MLP neurons of a small language model. Each row is named by its layer, matrix (gate and up: input weights; down: output weights) and neuron, and shows model dimensions 0-191. Each number is 128 + 24 x the weight over its row's rms, rounded and kept within 0 to 255. Numbers have three digits each. A neuron's up and down rows have the sign that makes its largest values positive.
Before each neuron's rows, "fires before" lists the tokens most often just after its 100 highest values on Wikipedia text that the model never trained on; "fires on" lists the tokens most often at its 100 highest values on Wikipedia text that the model never trained on.

fires before: "t", "p", "ut", "ver", "g", "b"
fires on: " o"
L3.gate226:119123119118147127117119141156110101165117092114165113144097124151128124085095121092154142107133122115154128152065132123082162121133091136103121117121130120135151117164107141135129102100123112097150112095126087148134158168179119085147099103153136128140161147128140114145170136150129118114114133086111098130105083108128103133131104093113132151141118148109089130141128114040167108126130095153166184114134114127098117130118109102085109111142148187162141127112119165151118081134091102060142114093141145151144120110121107125127093127129108124143139157118132158115088145125153107120
L3.up226:106127171120131103163144143148117102149107115114153100122061094161085152088139117095137151110102098142086118154105119129143124181163100152139114146140079099100105128170127170165115115105136121079120132111110094129144166118162113108158130113172110109146135146097153167131126126125122128125138120121141092151122134124135115139138090105112110159128092110137112140104164115116167140093091086095154166144125146159133156120153100122123130106163134136161146156129102142187112109108094107103129118122144159160118145149108130152096145102090111112120105150157074133118113119109157136133
L3.down226:117177124115102137139116136134125126133106122140135082167116115188114121083154127104127177102120092129140143114101097094118130115137143102137127148082103113131108112136112123140069153159138122078116104134108101119127145165097121120120147093125090135097157147108136179083144145088098143184134089142154129131069155116092104131153117136117132127084097133124162146103166090164131145105091129141128118111154128145124121140138116118154120104111138135108116188097119118126046119113165161132114099119140123128104159142129119172145100126101134143147151210140118103143142091146144100114

fires before: "il", "ar", "an", "am", "ur", "r"
fires on: " ch", " Ch", "h"
L6.gate282:158094109104144105112091150137116119120106150121167129118137123107154186143118171138106149127126135137108138115139109157136093140138122135090081137132136161130126133147133132108095139147118093160133107090098149164102120133182137147144120122142096121152165075131149093111137142141137128081113114159140077148121122123140095138111103122124150136150115097123096124177114114151135144147120105154127150162093181157105151128121148130124113119156121125169131115136145070143107139102134104116116109123127110164149131123134218107183123146180118087143118118093133137090052139117115156080
L6.up282:129127099122139126069104154131116133144140108089129117122110122118120148146135159187092160130136167136115124118148132160125098113119141124107080102128130096112119078129119150109111161149125110114156113114145156161142146139155129130130111144093129151095119110148153169128160163107133109134104148132161086133107103137128124137145112133157098118109122080082135094140150152153105098098089142127140170156111137122104118112114117150095130118183129171127134145152150121142136176155148140098121103107097128089140123166115145148097156117136158037129118118125102129104133101126098158134
L6.down282:119139115144150120137106092097144139148100119127152113130175142117134141150125149121132151125166109099126147138127105147120148132121107077146128129128124156144099154138141131136121142154125114133115116109131132167128103128190140117165148134141108139112174129161134107137134136091179114116094129163127083130108120135103160183105094099116133105096141126161139109168102150135139129064156127139146116136116158091131160137115151161114108144150085104134121166110143153147133118132170164133183166143105084163147171102117138156132116154172166084118139127079133106184084102137152119103

fires before: "ed", "e", "en", "ing", "es"
fires on: "all", "ak", "iv", "av", "n", "is"
L8.gate194:115114121161112159094110123113124132098121149180113186090117153128099128149093123112148124131127137107144111109130159117112113152110112102106167111126144187076072064176168190135149139128130143133120078130113111123128132148140166127102124128127130158139122164132157166182134130157112128098149118108107093165158168116145150150133159133113120172109172129138092157104110140166157115114141155125103154114140121133119166146118135122093089172075112105103113124143163125099138143120167132116161149095131112142093113140120097149119120130113099105148105124112129153144086146141136106141
L8.up194:116135117141151128189186095151128129132152140082167120092132114095140065177163125111153160091152131148096137187128144156151109117088187121098091183148138085127122121073127080124149166128124111123139165119148126145115099094125154121112118188160140150191102117121106129130138117137177090110106124163098111135095110140163140140155140111098104120117138148146102147116141140090120130147141132133134112120094144131142155150142110116165116132142155154130148158114140132156162107129095131147151122115110125122126122117150156132137145112086096149155144152118108151140130126098106127160
L8.down194:139137093144085095163123108079133129097160144116146159141139137087150122106138125096122140137132166171096141152124124135150125181081135156114141132115178098153095109138126178143101106094161109094138153125184124110162153150107159146137128100161152147143151093145146148124159103101123120131146167113144130134150136124121136142105160132138150162109101146144131135125112117120110167148187082111146150097125134160114109145116128068091144125156196141128090164126149108106154077141115131100098128114151121122140125122115135138073175129119102109185133120119126120095130125153138116088

fires before: "t", "b", "th"
fires on: "igh", "ain"
L8.gate196:105165104149112137165134147109102143120107158165096101135108122126137154135092124155116101143138135126136123085136128127116155128096089142085113101110149086117127142109113173189112136098117134145100090119130142125124149165129153122105122147134148124126172079132125133175144188134131143114107101121128150113115122118128080132118142100118148136128164126136110079148116114141156092182126080107121135141098137145080107171168185101141137090142139139124076145131107127091122117075127135133104092079127151123142105129120163074144104106120123107146116127154141136126137118108105089135
L8.up196:115147086133123180149142123149146177122104183142134147098134162144139150130127122096123137088087117132141134162124127134101076118110114134102128139104145121113076119180103125130135148174117170123145139110149112155100106113155117105123094129112150131108118101123126133100138115150085154132116129122107096130100178118114132165135128111116109152153126109148102133107154105136155174103112130081127124167093128160116123132107109113147145100178127115143141155189133131108128150119130141085129151106092137151080127073109155120148127166100120109209117122147095137119163141133125114152
L8.down196:148135166121137151118083135121140123147138134119097107124098120105125139155132137132132158148167116099130155127138112135100142130125079131108138130083134112161103153170099103102133175116126131090111135094128160144104160075165107128154116139138152162131160124132102111142153139116131122104117139134100185085180128086132134133096150143105163116130139104134139165105130109104115143164082084127075124132149168149162124141162129138159130164116147147103117100145097126143096123118123111120149136153120180118109119091141110083185123105200113141101095119153143137155149115094130124180

fires before: "d", "s", "m", " with", "ay", " the"
fires on: "he", "ong", "w", "i"
L8.gate575:108126162150122129115123148162170133126103100168116117076122109135130111175158082158135137123094143119133138133139098122162123128173109102130132128118131073130168117133106129136110136115122122133128165121121102149173119117143170101146112127113085171085120094108154134096134144159162120148142133105100158132148098155057147115102109128164156116094108144124106131123110140119124151118121097157156125111173094155149162136169147152123111109155182170121142108128153112143123119136130134135092130101088153150126152148131163160152082138127132142160148138097129135100099141133113103131
L8.up575:133124112143107107112146109116149149143122124167111126109142110156107139128187127116171156103108086127172142127104123117143125137124164108135149122119136125140125160134068135113125084090142177152090107175154145064115103115124152128130169110138151131122109120131170099157147084126182126128094123146133176114152160119124163179118139138133151117170124106142076120134147155103141116098108151121111147146118094104162132109121114092143108121177118103157136118089130138121108125113128130113145139122105101123109097139113135154156166144134141101140165124129147154105134154060130092122
L8.down575:154105074144135121128110101148117123135139116160151081131138140109116093114130190155117126136148106120101105174120123147171142110135101123110111182120102173133138114134136128149131130127123102131130143095125134132139134156167155166137130121133124151113124150115134088122111107163126104128101105088127115143111189106107104088109093146137110148137139083145165128150119165121135112151134140107151140111090119105091117118121090136076146147136150169107124081132079170163105118175132120140115131117124112125139188142082163102143135127129135129154141136155122077114154161162115078103

fires before: "ec", "w", "it", "he", "h"
fires on: "p", "et", "t", " t", "us", " T"
L10.gate219:104097125119144125124123132115155112136168123101139151106139089143100132143138111119111118117150107092142146169124085159086179117098159086115141137142137111174114131167114143160138143121131098130156130133132135135147143151172131102115139153174155104107122168123122113132114102107130105154131147121127131107107117095072118197155123150113151124102135158132104118158138101121135158200133105124111159137084131112143119167146146147145129147124136134162117106093124140111142102118131084131109174109137113143109103156119102176140096111177118141146154107135136122148125106131145107158
L10.up219:105090117112136206143087167116113094086142112073104127120127118127137160146143125173147072132128130183157139119088127139157129113121150085148113101086105128150135133143123089144147136104146109133140096120155114126116076110121119113115122126130111115120124122142135116143112108154127111126102120116147104095127163125122069127118141131146134126123120147155103087127123133123161141123145103125110113176078112135140140128130117137130126139144150130103145143150087101128125132115106108126067132146168112124181138160104110150110173082120092126146131111110153111108150125170122135178
L10.down219:116155124133176119170144147092147119107102117122121140162116118153116094119141135130126145145136108118124117136156126173074129138133120104147124136132118117167093103124114104163141126125126088129104077189126139124117153145125102101106146139160154144157130130157094099158119098096157144096157157104097139140061164121106118090126101160122112164125078150147089123122123152097140126145136137100158115188144096121124111107124137143104114100075153159109138145106126108126157132166148081146136147162119103164163111114143115147042145086142125131144141155169130134117123091105134114139

fires before: "t", "th", "ts", "b"
fires on: "igh"
L2.gate368:115163075114105140131109130152101119094179124145143146142140141138110134115117098128153151145101121086124145142135127139130129103135120116128079114166124090120051119142129140110130167154113160124147106128099112083143114106118131183103166101166151128128168152097117159160119114128092188130113111129138128104143131127108100127088139118166125168097135108071102098165137155123158135130103104111145091129144116128082156122102180115103097107153117093109137115145109129128149145141142103157108125097120159116142131145150077138090118106107149124155136124096161156152148131136121113160
L2.up368:144104104092128163155157133123126126113134142131120146167144124149105085126106152107119135164109085110098135085158115136150093104150125121145103134175115102120112141116143126120128167125088174140138079130118124091145104087135145192108126125165161102158137130094108133139128134124106178156095151138111103089121160153145129132138151113172164165107130093100120115129113090135178127142158149099107140091098148134097147136110138133139104057125093103152138159159141128128130162148135142157133131071113153101154154153155103134143146145114148111165127140130124143163159113131117110103
L2.down368:118086129123143117108145110156185110124123155155137125142103133165128132112119146135109120135123190132117174143122094162175110162099141091093095146157130103123095138134102124106112108131097115109126102124160144125112143111117153077090148174141168122151132073135120126140123140129140122115138151143111139123188162120113139089093111111125108111133139104163104106104097122140102164163127117097147128087115137127103139146104138100160081097156122098122144131150114114126149138152155138135107119057140156146137151128127108122143121151112104159122112161130130145143128114113143113160

fires before: "t", "en", "c", "d", "om"
fires on: "oun", "re", "on", "h"
L6.gate486:113131124148147138123144088145134133113104069096140089116158171107132120094136128092136135078105117106120093087131125157111094102119132088132124136140119129122133116147147127106115153144167120106128168163206148131144085151135138134122133100121134088134149156119139080119127088115134134132080099121109154124120161161128097171112137155155168153120145133135130142096143147173128141140144150137161149142119121149097110109104156138093139146143132158173077129116183119129094133118128134128127117114152130107158137095170120148149138105118074106114146182108145129135131149129139160104
L6.up486:136088179143117142153123157169099125159184128105130086160105132146109125119162150104125099081174107119086152153130133092121156110148121113148152125144117150131118117156160138142130085114131144153147107140138154118111089119070130136152129116076118126087112127136132147147131113121135098108122127113096120114101157145150103106141184122113118144180136109135159138149160095119107136132148121150152089148072127117155172121118166190162107088120087125137154103148112098110127143078136142124137124139137152104112138165118116162115115139142138144140126074067152118126109130097112155114
L6.down486:106119144118120155117125097141142128138141116148132074115144142112144122111140161129135096132116124076082108131129170157147159102085116093112116158109161108152140123140119108124149134106132128103124143119190136146159086157128132153148134159145140118100130112109116074103171115106155127111118136109102151117171143122152106122154155129162100133103112121107117089131145108085111128121148156170146117098092098154143168126129162116142129098143166124129108135118138130163078184157110187148111137150153129109121124109150127138119114133106120144114134140083167113129132139127066113107

fires before: "p", "m", "b", "ed", "mer"
fires on: "om", " com"
L3.gate572:154098147123140123144102128126106148155133093118096091106129200106132139124116100128177119122062123131119070158150150111118096143153132175106157095153090149138069111140093149122126127144124128110150119123140148135132113165159092133146134132172121094107121080048104134104130109132108130125142098123134123144136115138107109123120096113136106139130138164112126131123129140122140133123166131148139076095114151068162165146154137126124132116145140166138136102105100122113123108097114109143083142090136127055122100124094162169125152146108113117138152142120132125109102135166125126134
L3.up572:162128125131149117141109131101098158143124109120153122094134156152081135092115115143137139120104137160112076171119130139137102073119136168129124068150103132114115138132108169130107111142150151112121155126154114121094101146147084126131099141168125122162152083119111118080142086177136116104123090091147125173112083148107105156102107092124124111147102136086155144146139163165141146104119098137142096153088120096121120117154140113120118096166150109111112124105107095110125083165112118122058072092121126081101116116106163161119143155111107126137137141126116125092094156138123127101
L3.down572:133140143166093129135113149110126146145117116142156088112161122134148107106125123144151117121119109121129076147124143137069073113162087116117130133143140115100096153114097166101130133157113166097142167147172143088134114111148083106131113145159137139155118083132119132074145098149181121118149080107115092171150112140100089157102114141097162113141150103084173154150131163125122130091128128140147106123138146088141114100128150107107124153123188154114124144099113076119102094150131146116085084162131106137116130149153157125152120150118143112154154132118101168128103133094134120106

fires before: "or", "as", "est", "es", "in", "ill"
fires on: " W", "w"
L10.gate154:163149157179129133128111155137101142143125099168139147165106123116123196127142152131133136126184101107141103139144153120116139111076139181114090157141113143151155138098109101131159094133125106106113135105119109146122136129090123155107122135103139125131167130140127124145101126147155146101149109136108158131113130156158109112116122098147113073121132138075140124142130102156128107109156147123111146090104145135148143083111097102135108150129129156130120146135104139200123083152130127128143124082094134102150163127058097121113110166099158153121139109136163135152090129161134106110
L10.up154:142143100131090054154127145103136127120168154127098137173117134139134101121114119109112097108142104160125122121145128134133139124145122122156095103140090138148132159158164105108111108093094171127163150078139109116138147129070135132182132099104135154135121179095119115156146129121118128128110125124105097128132117113130139067138110128146133112153116128133126165123145137130070162146143090128121115105149104126125136158117098127162106110163142145132159126153100135123143106144121110171141119181137060090145161134142158080106119144149106094142121134146170134138125108141117155148
L10.down154:159099126099130105176061129122070113132142117155137147122081152125102120115088136084128120110092134111132133124090128137131134105133082098088143159084120123152103114120128103183103089152169133096127158119145123154095101134128151129112128137111139105124150148158117176112128146134122151103148160073130147093137106141089132094169137149131175128094142113129110109124136155114135120136119139113162109097119169144117186113156120133161116120136132166122167151139177105134108140099123102131094114094111084092148134110120118115107090148090123153126143162192148159090136122148107143144

fires before: "et", "e", "an", "os", "i"
fires on: "p", "un"
L2.gate370:134142173117144113106106147132138133149089137115114107171133108154141151111096153129087118160105126129137148133112141137092158111109111092153099140096115099140144127129117152149120163184093106154170181160153118123163101156187129146151130148112096145133107123117114102133189124155086089140128199123105149109107146091112158110135164139151121127131110150124122131123139157125121127131122122123112152121133141137118102118151121131059187158128163108102186094172139152107143115153105139101100109136173154137111098140110110142148164124117124126108118127155114105078138107145094099132
L2.up370:138137177113146119107120126134119129154106125119129117156134109163143141100101140109078137161115120129134135116114131127083170101109106080157098139085121091129167126109103169134110172172094129160155162152142111106183114171162154154160144142132128158131119125107129117156179136181084083151121170113115127115111140123130141137121177157129105107122111148108104144131146157136107139125145124133112130124129122141111095111150117142085188138118156127117192090189130152110132117151063137116113120110169149127097079155131111138160157108122126139114131130139105109091144118140100113136
L2.down370:118137160149109113119116144127134142097114110104088152150119121122131186129096159128111112131093156151133149118081139158104130118108143088150079176094094098150147145142105121159118148151144122167144152121124136113155130104161125166125141122131097114131103128161089132140132132144126113110144162099115127147082147148097169099110130155127091116126111119110152107155179100129126131116122111141087129137104131169120138169134131115115156131145134118115159131185114158121126093138124091115129130164148166131096100149110095127167165117141112123066116117108123098128141067107125093132

fires before: "e", "ct", "er", "in"
fires on: "om", "le", "ent", "en"
L3.gate62:114131127153119097127115144137113150119103095123172155098123123085152112129142125142128145167098085117114134133105129117141115092123129117121095094151143122142106115097148115115137156120121138121124121053134128103133159177139117155126108144114142136083099127101168184095131141131118116113172179151133186104125134092106124110147129127136087131097149110145110123124107151112126113120111173118090142177183137141141131158116136165132126094134143167125119115151080120138128109135169112146118128129106143127171118155119071113165099121095127153174093095136083155093120087157114114133
L3.up62:140124116173156132138114159154119170168135139113161131114084125138121109117146163123150134138099185130143130091098118172093108086105131128138091108132078139146117103162122166080158145143134145139120128124148105142139127128129133153121143145125147163145136118112133113094126130092137136144139098116150108105112096149140103161114116149153166118129104134069073137150134110085118077126179117116127142107141140132090097148123091131097125098058142148109093118141139138156129147151137082099137109125090096123104133133135132114137098170145151131137119117139108119112099092133146129147
L3.down62:129148151116129140147147120118082109168131146117123105160107120156126118099165113132129131139153147196100144124168138131137080137134112169139145149122117095153107100153138110133160127145140125109177140105137130127168104115166091099153132145110150125139128170127142124104137111120150164135124083113176157117071183147121143132146167066115115129138139124157138131129123147126127125129122114105132114124170111135086111078118112115109096170178096096126093098122115184132120124114070124131120111110100129125142165150181135101142116176160115086118091084115136124147095141131136129125

fires before: "op", "s", "m", "w", "d", "a"
fires on: "he", "ish", "re", "d", "h"
L8.gate112:120155087114140161132138170148150153126145138143153104129149120167162160125140108101127101148132127138131113112119140115143166178135174129161104116119150117167170122137113139130136144096112121166107164153107128122112109120100115106108096097103121121110124142143129121108113164131168123165155160114126093122138126092116117114044143121130085113103144146096152118124112099173120143120146140138161126105125144148127141155169075129098159146123159118091141122123181172170174121104186154149134129073117065154117153157149099133154105102107145116168177121130135137120100168165120096145
L8.up112:139146147164141109095176154126124142126136105120145120161096145115115099089130121138151081145127086130157119164111159104104156108138125093182134135111129134107179143139150179121143125135150108125118120126130117130194098088141149114140124141153136147141119131108141117115092134123142118133136147143115135100070110132085167153120117130101145074070153093158134131147132161101128134132129088156130088147130111103144145117164104132154129078104101081159143141118114096087141113134179122154080146114123124119108156124098160131149119129173139119132120159120126139162201139130116133144
L8.down112:098154110111131118120082147117090066123105117087115090111112120142162094125081165168135088146101156113113104117112107130135181133110125109140119137157132089119146148121130155154122118125120139132094114138099105126124105118105153111140109115152097137083146135135129127114136123153162111159113144122148144117133132153113082120141144160126097155097156082114118132137123164095131087148081120128128120135178078155144143131118084111100138149137097183102144123127152141120156096110155147117151133113154116098160137091166147105118101185105092134143127110144158129145126130141105053136

fires before: "t", "s", "st", "f", "c", "d"
fires on: " con"
L8.gate644:149152159170078134105107125126115138158132157144135122143121151071142110124172151114094121139138086087162129110109121122111161089150159113122145116130129142109083142089120133114135124123139053113126139161106103133120160117137176152137151136122135113142150132116119105109111101146126079107125137158126110094145096131119100127105128129154178110131101141147112114133140110150114181128089110140113123114089107122152184110105144134116090092116128157112114128149138172113114117121137097102109134164082123112123159130162142136118138183097117127125174125144129090093113137128085121098
L8.up644:113108133151087151148171121133135126167151135120128116111137137089168108150109179123073112167122109074151166141120167095137172094111154128107126103088187144114109118114122125158132135150141144106137146132103156110087107108133135137135159137134117098123143133110128137143110091127143094157190137129119115135120093121105115123122127134102092169157145094114200128180122147104115122140138115136163141114160104138127126136134163098102113105139122145153178142131140121114113120099127121137112113145151094094113115124130141142103125068145181165145090139074168149131097105165126124129
L8.down644:126122146162078133134130125118139117138100164125112149127133207124120115087148113144169147129089148124117170139108142155152134098151167145126133141143150160118116124134122113133082149163164104129111160132126106186159162144151141116124186123142107138126151160138102098094111098104144119142102127095091127154137126128105117122111153108123118120100150095152127128075109167167133139135119139126106092133141124130142095070141127136072194145128122156166158117161103155119129177153090115108134130166147137130102126135132109087113149128152171154113155139144124090151134119130120091132

fires before: "p", "m", "e"
fires on: " com"
L2.gate272:136112179123123140132110100094124137152112092097150068099117173126099150116075113145144118125126101108089157180115111156064090089098125196095152147129125106066116131096110139132134095148140141095146172140157130124127133158151111150107141151159148115145124116116169126112131118181120121102110105129159119124139111119138135161126110120142147114150099148144157131101146126147110126140141122161161104166141113125124134146126141064151098128136150148150105148102093107106107093157130147123091082135123145131093128116094146160128144092083131113098166122145123173145116133126120140152
L2.up272:141112201129124124132130110097136135144077123134169109093153173117093166149103103122135109110113098079102149166132119133096121134086104163116130142137116078088120111121133156126140083140141162073154113122157122119130120170145083178111146148156146141140111104098154107092133086159129138117110110120153117144134096142136114155155087127159132130155130180115148125099159129140098095140152135156162108124161139104110126113128132093148104103153153155137147109125114118101102096148142140138078085133122129105130138132092174153122121122087128108150163121145117149152145127088089122136
L2.down272:144153149136105114150085139064125114185097087122151106110114187112110103080111118152139133137122130109108120158105127144116063149192119101118162158110103107112105139121108142102148098161139146060120132144144149119122113151155126147122129137115134157152122104102137115097156147164148130102125079132107098155118130113099090167132115131136129153139134165109160115123122128089114128114120140141140096116119131136138135110085136059132131133149176141138138141134121085125066068142115140108110092156151095143114123155102138143155126121116133138141178133141124153133115133098101115146

fires before: "e", "i", "age", "er"
fires on: "ill", "un"
L2.gate236:151139177110118157116148117142143138104149117119095093119106136142138137086110131130125129157127172133122145112127178119124136143128141121114099124089134104136125143152136167138132124137091141098173149135122167184111135118114103125116159163142123126108127147134159129114127126130089146139154173148123147170104139152099164133086136138160131064149207094103160141135125132144101124170152132161088088110164145140130144092086137112075187134089172169122151115151158126099153103125099126099136117137139161166118107090121098114139128132107075113107122105164118137100095118133069081084
L2.up236:139140156105111144108149105137150146109157117117104105101117115145150137099120144143122123165130162125125135128114168107129148135123120118121109099104129105141112147139129162143137125141075153109154137128124175165112130125127093138107160151170121104088133147133135114116126112120119152136149178150108155149110127164112153130083141143151129084175189094105148131148134153135112127188140142176097079118168136144129138068110134094086198120076162171129141116153167126113158113113107132106127108143140149172122088095124110111162124120119097128112119101148119144095093118122074065088
L2.down236:143120180143103147095130145131136130123119112100081113111126154128144103107122131107109099121124168162122167141115134159141149148109122106109096133094182105096145183127126137111100153148119145065124121142079162124125093120146117099105148144160134144138096162157153115109120132135119138135200164160049164135148147142125142105102131134095131111140151099101140148115154113181111125141170158136094106152193137152141133116120097117146140135133132121121138141170142128132158108111126114079180158126146138201121110111107094095131160143101089145120117128159141122156101150087102122136

fires before: "am", "il", "ar", "an", "ur"
fires on: " ch", " Ch"
L2.gate134:129138111133154108150111139096133130214142111182090154107135130095092108157187141122123154126152099112139146157216117141130138136115141127112127115140155135131152096150115129075104166134143108105144121161131127145145133124170126135127134080127138155091088135152121137112131155136127114097146116132126107149135169119134131122089114092116135156112123113071163137141097135131190093123135144165130080118105157110155187113145141157103131113139133114173108127155128116101072142179146138133140107098116167121112152099121106134120136105136121125117130123108154122130132145131146122161
L2.up134:150172151122129116132125127101128119171157100182141123081168140138126092164147145133135152148112113103139142137170138125144129069106143124105130149131133119146159118115119140088112146143145122103148091165117131178133121138163139129148145083121148122092090102138108113117128125102140086094085105147106119156124159123118134154086102114106144126128118119087160121116103123142125116129094143132126092095112138100166191131137127185121094135146117104122120120167142147131131161178190166129138107131136117149097178129153141136108114099174150136133140139127101112121129130134153155173
L2.down134:095139131134101120135107140111141138139117071137150105141125167131129097144114142142142135146127135112142156109140125154139093123106115072118142178153107117172119169119111115137134140172133121125149126139155175143110164136185159138156167117088120158112118126139130066103143116099151074100125100150074153173085133114049182177111077098135143101123131104123147136139081105122140132096129105138117094120111174137125118131134138138114090104141116130159111134141104130165144134125152142136173125128143091151142141128141121124144127148140156128105177144130139126148111157116142093101

fires before: "he", "or", "in", "est", "p"
fires on: " w", " W", "w", "am", " d", "ore"
L10.gate480:145097097146138131130112148108130131107129091161164157118092079172119129122104137145149125177130142130144073122103141148107124121100096110116136112101126110090153119143137089118140110121083133103110139104097102103141129142107130110135163117114095180124086083098144104137161157142124182145110112118140129170107148131134110100123094140118149118129138152112111116116159166138108114128124116108109116135130145095161169143122110140123117133128115134123107100110110129107140063133116133114144115148141170122103151103136124144157089113176143111107149154103127160120123097141135126177
L10.up480:137131140109079105142082125143151106122076128172162149142127123091127129118138076102119103120118140123147161112116119134113125121152150134133101057145089151128160147136172139117162113158154165140137155088188132161158127088121144109141113160130111113136142126127136149150132141140128118109118151105100114102116115158150172130134101164153130124133106202070161213134128102160103123153120135148165094108132128144098089151134118139120117134169133133135121123130145124147118103124135121113134127168117127100152143137155119123118046138121116123124142147106138154099118122151119118124
L10.down480:081085119147160132127106134129154138161161149147173155106084110126176112152102139155085153145154090127109083146102153173135149107145134137108093138126128126147132118125121124102156082073116117126130163124109115121147141173116117156116131174174101169121136115180139113118131172142135125106103112109123131150119121121152137129105125074141141129148119109148153111149124114136128133104106106114118109106117176138135138131070159074134152115119131132126107104103121090126108083121162157141115116144124147132105109151106136116117194164176131117107136138108128142139100174163123160096

fires before: "w", "t", "h", "r", "s"
fires on: "et", "if", "st"
L8.gate34:112094126119182140175122154144127138135158112090125119107110142163141147139109117134116144111137121092113112162133186142127136138089144109131124039157139113129123115168083111143146103141158130115133087113123099125164140123172103137174127150106128124102081143118130112115119125080152090129111142116135128100126136169131145165115126086174081143113117160105114088076156151142181101147106114110141108118111140132134092155133142114181111139146165135110107103094162093100124147112156145126133146119097106094154120080112159116132162133158165103100128106148112124123081159162086105120
L8.up34:110123139106132160101164117142148094126160103123109127148115122127181162155091110126097124153128148119149124149083114113138208144074157129122122138103104122113167111140136154140181146155126147134134130127058156165153126131150131108121128083108102151082119128114115125127107121143098145148140125133139156137108161102100103142140105154134167106120108158117130113126079150108125162161145117105160146120191120103145140148131127140112128131120127040125127133124116092112152129125154095136106158145155162139108128192100119147133114158160142120136151098143131138129098098112130100137
L8.down34:102119139115092136100126175125126126114138106152110152082137122107140137102136179105098136108119142093097147172092152132157147156114112098129112149148104114110140134126127126131104129152173130107136115105159113145079135080112155119105134125153112135133123146107133114158092107174148138138133105108152129155084135168074142133138113148097134146144144124126133130148100127141113110142118131146131116082145140129131093166139104121115070138151106136161125154152085134122120133088102179095152114114069178113113143114173121102128150131155085118120118133135121065128087114095136119137

fires before: "he", "or", "in", "ell", "r", "ou"
fires on: " w"
L2.gate401:144129109129165103152152147138058141138152165151164129119091115072117111108145091133110114120176145141122109188155170135133160109120114108133120142119166137134135075100125112131166134105111121133169150115120114120143136154099164115141135133076101124145160101101111111116142166167129168110127138096093128152106147127137069116092139124142117133147156140128127125157166124118077143107115150123137066107107130129139120120120138086168117106139114105086105070116126106113132142141134151122137083149114123119141153122165104096137085124078125109092158147130164132122102124153075119173
L2.up401:142120118129156091147156127129070135174140159166170130124098120082121125115132096126112125129159175130130106173125170134137134114147113105132131152146164102119128097102140126122165139115118138130166131115106114110164158147105174121143141143085100130143159114105107112143130151163121159126137133112103124144113142120119083116085153116155158126153160121103132123147169118128077147112124182117143077105114140116157126107107139100158123108164142102080089068111132103131134154151128140114151095142112114120148156144158122085133089133081108093102136130123144117105118119176091121161
L2.down401:106128168132110099128146109092106193134112125154151153123130155119117127096130083132088100130161150161140117163145149155122133128127113099107147189140109114157139135104131116104143117133135150139135133132108146094135157136081153136137152127081112153138177146134121109151129156120141147081118118131099143180027160085149090150130162133167135119156151140104153112130141122141108140108143129133138121050106140124137126160157130093130110073150107121154100133128083119141148114121159142118133111170142101139123122130140130130141130151109105095112128162158134156107121107154102135132

fires before: "e", "an", "et", "en", "al", "in"
fires on: "om"
L2.gate386:142137135129152124131163093105108144107127126094127106154111141107131162074107129110125101108161125079144129127097117126139089119092148145111103106138163088130128155170141099137145143136140103110123174090128133106146103090150150130152116152069114136139136146118121139159138146093079143105111134138142156203136131122154126158137106110154119143165141146128117105109129141100094178133127174166116135162127139178123170132128117151079131158155161130139132131159112130132103129103161144147124129156127145145137141184119120109084152124132074123132110099136114135137092152146124135139
L2.up386:111135094154113098120115131110147123142099131153125172097128164133159094118081115165132138143083133158139155124148184073134124150098119157101117140105079143122111138144141136098131150097118155139147134138113123095138133162110105130141137095164130164130078127135119118111106121138112136135120095164110094074081093134129124107091165102137145104131139115109103110091124131091162113113141087104139154118113156108132096135120133129156166166106097179148159142111164129114099146159103151115142113071099119154127061128150111119149130152157129158146125123084143146142150136157139144088
L2.down386:094133111086117088116169139084183128097101105078129112139133141138196133118108155103125146126116138117093134123101173084153096161115118182144128127122128093121067119116129101165161100117121142131121123126128146101108180122099147170122152139149178101120093140120166147134157121098102116122124139124134164151156160171166127123135148117145086105111127120129065129148136141161093123114104107135201144119142122142143105094165152118131145094140135136122155135131142094115130126115144141096121139092152121154137105109102124151104114159127126104100157122120115115145128101130168143146